config.yaml
n_layer: 13
d_model: 384
n_head: 6
n_kv_head: 6
head_dim: 64
d_mlp: 1920
vocab_size: 8192
activation: "tanh_gelu"
norm: "layernorm"
norm_place: "pre"
norm_eps: 1e-06
positions: "rope"
rope_base: 10000.0
rope_fraction: 1.0
qk_norm: false
attn_scale: 0.125
bias: "all"
tie_embeddings: true
parallel_block: false
init: "normal"
init_std_qkv: 0.0142
init_std_o: 0.0
init_std_up: 0.0142
init_std_down: 0.0
optimizer: "muon_variant"
lr: 0.00847
lr_mult_o: 0.708
lr_mult_down: 1.5
beta1: 0.95
lr_head: 0.00404
grad_clip: 1.0
warmup_steps: 200
schedule: "wsd"
decay_fraction: 0.699
decay_shape: "sqrt"
final_lr_fraction: 0.1
batch_tokens: [32768, 65536, 98304]
seq_len: 1024
doc_mask: true
train_tokens: 733400000
steps: 11624
dataset: "wikipedia_en"
MLP neurons of a small language model. Each row is named by its layer, matrix (up: input weights) and neuron, and shows model dimensions 16-207. Each number is 128 + 32 x the weight over its row's rms, rounded and kept within 0 to 255. Numbers have three digits each.
Before each neuron's rows, "fires in" lists the words (lower case) most often at its 100 highest values on Wikipedia text that the model never trained on.

fires in: "on", "to", "and", "of", "or", "a"
L10.up1193:128129099152173090142117061153112085072158079111108132131112108107128148140158055168113111128123057167134151150180101109097086127138077128106103111136134147119147170048075161091111149131119133118124097079112192086152103165113188097113168081143051143110184196129122125131143158173101127160075150128126117138149099083154083126071192120100117185093157153155137135120151092121100150161158090121158112083150126128204134100149077147138089136089148138087167166158113196160123128132147126125110170143187119169182140131056074136135111118182133181105172186135073114128086091083156122111

fires in: "have", "had", "has", "and", "with"
L9.up1019:138107093144133177168128123118050118130139101101153137054109202075094109112116061103154140088120107135138106147145046055139117124114129116167104141180126125119094132133126144138137097143167148145125147150142190112137134117100106099115119103122106131142114098113115121186167139134105133043122093136109062128077079168144125111133119067099113167127096192146065113147140124093127162020159090148143115132130126186154114094118132164095053085178187142102144163129157144169116117114134080120119079170179126111081153158105090185104118106164150106142134132152113117118123128132112078102

fires in: "university", "state", "league"
L10.up532:122154163120118130137102219132101154102139125097138158139139157159163100129140152156226097084189056076093114088088148067089078142125174135139149134141068149187107078117081103149108142083195220100136165123128175113063143148107116133146101118064086076113151178095092205089146127094175084155103114168064107099127120171212115166122051126059150137101108125096116172130145069123124129133085157164111173043137091078117126083129124147126122092149140157154110171101124120137129134131193164140125188132097132159098124184090141119110158168147078163130112156156124084158108151111095155130

fires in: "but", "it", "and", "song"
L9.up354:116125121112112157157146085127074137138162099123106160188196069098139180116154168177140134115129203129125125127058131153094126115126142122140070117158126178114185116101132173112158112092140058109087100104106138125074179158137159078126115187134177075062137097170130106153121127164085147148099170105155186137123166115114096091113091146048108105132133150147071135123108078177088133152077143114088126112121116099143101173082167166163109132109104103079156120126198162141111146132085195100090090074132118192093133165158140098166107178153170120048096099131121214124103129109187128111

fires in: "it", "they", "we", "he", "was", "that"
L5.up1000:140122122102068108126115158146138130064111110094138114123121079118144105151196182161108188079033137161176118130072109072174101150135149116108122154101076174192112087142144127150147158135168095095075153060089125140112136144215147148156098125107103151136157094117149130124109140175112065113132157172219154184131176108114149182170149142136131132142145087103142165141158114154100075136117176167183125134135130150130176078182087144151107105154139103130113124108167057140159144125113143120089114161123138112099107072144162126120171176186117174118181150120131179132159139131128133163

fires in: "on"
L9.up1316:103135138051112139128171163170181103122085110112133123112069103163102139139147151113168121095093201143042089063162107142141140121113115076096121098144154159092078115114072132153138118151152148157150116040161189156123167070131083173162120170166146143134157109148111146164126096081119159128156088091197095198141110143104130120125139148099093103101185120152055139061162097131087153113172075116153151178135113157156103133121117127121106117078123155105108140173111155063117155108120109141128134076127149144121146144087135136137099109160088114085124122161144122139152063099156140139

fires in: "when", "date", "time", "on", "before", "if"
L5.up1649:116153160138110132125136029157137147038076079136178113095115143109127102159132111092106052100151116117094157112111151110099140090115167131202147148152082117096134192068159100107171151189127111129117143083093130214162164114193157132203193129120066086125115179101130046142146155146145117141195134110209179135118114148092134108119155118093116160119114117150157108095127136145085162149131166107100166109085125161130153110115129114106138119146096124136099124171116178150221112132110114104144096110163106100095133153157108109090196157198120126148096139123099068098171128136086172103

fires in: "on"
L10.up1275:110119153122202154136118155096153130101131099168119114143172126115073153127130131153180097129120114137040128188173114061157136090150152193136185175098153134117077121103140147134162096186111141118094160051166180135140120129091101122164167119149085171149162192129154133110148086110120164161156115100116150091133148143146091074112157137114082150105162149099106119052106133118156090122089120117131142124182079155140140110148110129059128117078166128125155124163110180095143092178202120141117129121199133147137103088127154130136172128121132144113135124107111138117161156169175109137

fires in: "has", "have", "had"
L5.up375:116092164101134118176114120115190081119039116079149147080104181170119126171156138128161156097145085056177067111134085137150113130145078069062101139089154094193154142134121146195159114151197109124090112176178156146055176117103095142122226099047136133123143064169121146137134124113130054080142140157087097091103172161104081129138096015118081158147113159087119103146108110114139141132141138104159132092158091158168082107116122164111148117150149132102092147143099129129129179138105106080142157109158165176152173174044105172119130170143149153066145154146145098096134142074099070096

fires in: "was", "they", "were", "it", "he"
L10.up1918:077127100179159142171132148105152103140102165135145089118115148120104133141168102114116183144028123093132136104097174152093186163105094110125113133076138110181152113194184088125134081135093097119162105141110097160119157135152177118168148102128139109137118111175069171128116147132075171098127115168220199162096142101144102129164116145134164085118193130140144087133158183099140153163136090159165119103126124134107057108160124139141135116132078103167115135073093085143137090087132161139107125081136180142099102094088130071085139135156151092093154122097094200114118193039049115142

fires in: "and", "even", "but", "just", "early", "as"
L10.up521:157078167103141161161126207100090111144142130171112137145147158187193085102147125105108123141184115133145114169103123097102135167123189057172144139111149083140122182138076102136088124221123155120078162133116158074130157176171096057113181136119113068164144150124103074165118125195075163126115156170180079139107125078113125088179155155115153178141128170131133157130084107097139067144124126141129139123121121137115132138063127167151114117156185095138118040122167095126106123117127162117103108108159059127081109119091109154154104104106116073149168133141086224112144098085084133115

fires in: "to", "at", "on", "won", "agreed"
L10.up255:168123120147142080111166097123168131035075120135125145124119126121144189157142181130117170158095101084093127086114133091096175105171198118123141136102102115162077144101154085160115108158161103151098113113096199156112114151148083138154149151091151155181136109159176164121151121104101149119132159131191136144093151149214162101135082136101140185134179119140163113147159122131114142118135163119108109110079137150090156156133127079136139139108159150145142185163049103118170154104204072100143062164130152106166151149155092102177082066140073065180109094113164144059143144150076079150

fires in: "part", "member", "date", "university", "3"
L10.up1518:167187136094153148091092163152146192144106118145124074160143121135109129114097122093140111152150076088087159161130158156124120097174094090154114142196112106082136088155099101138088103101166110120171170087095124139085127133101129140165114092094104095046176152095114182129140194106179114137118133115074122107097119122082163088154147131109087119137110110156077111084161132117146162217090197113082130115119148141141139145140120115093167126127161108168152210130137109091176146146150126132099152143122175118119132069124118154090105185179137174085065194115125142169151087174134162140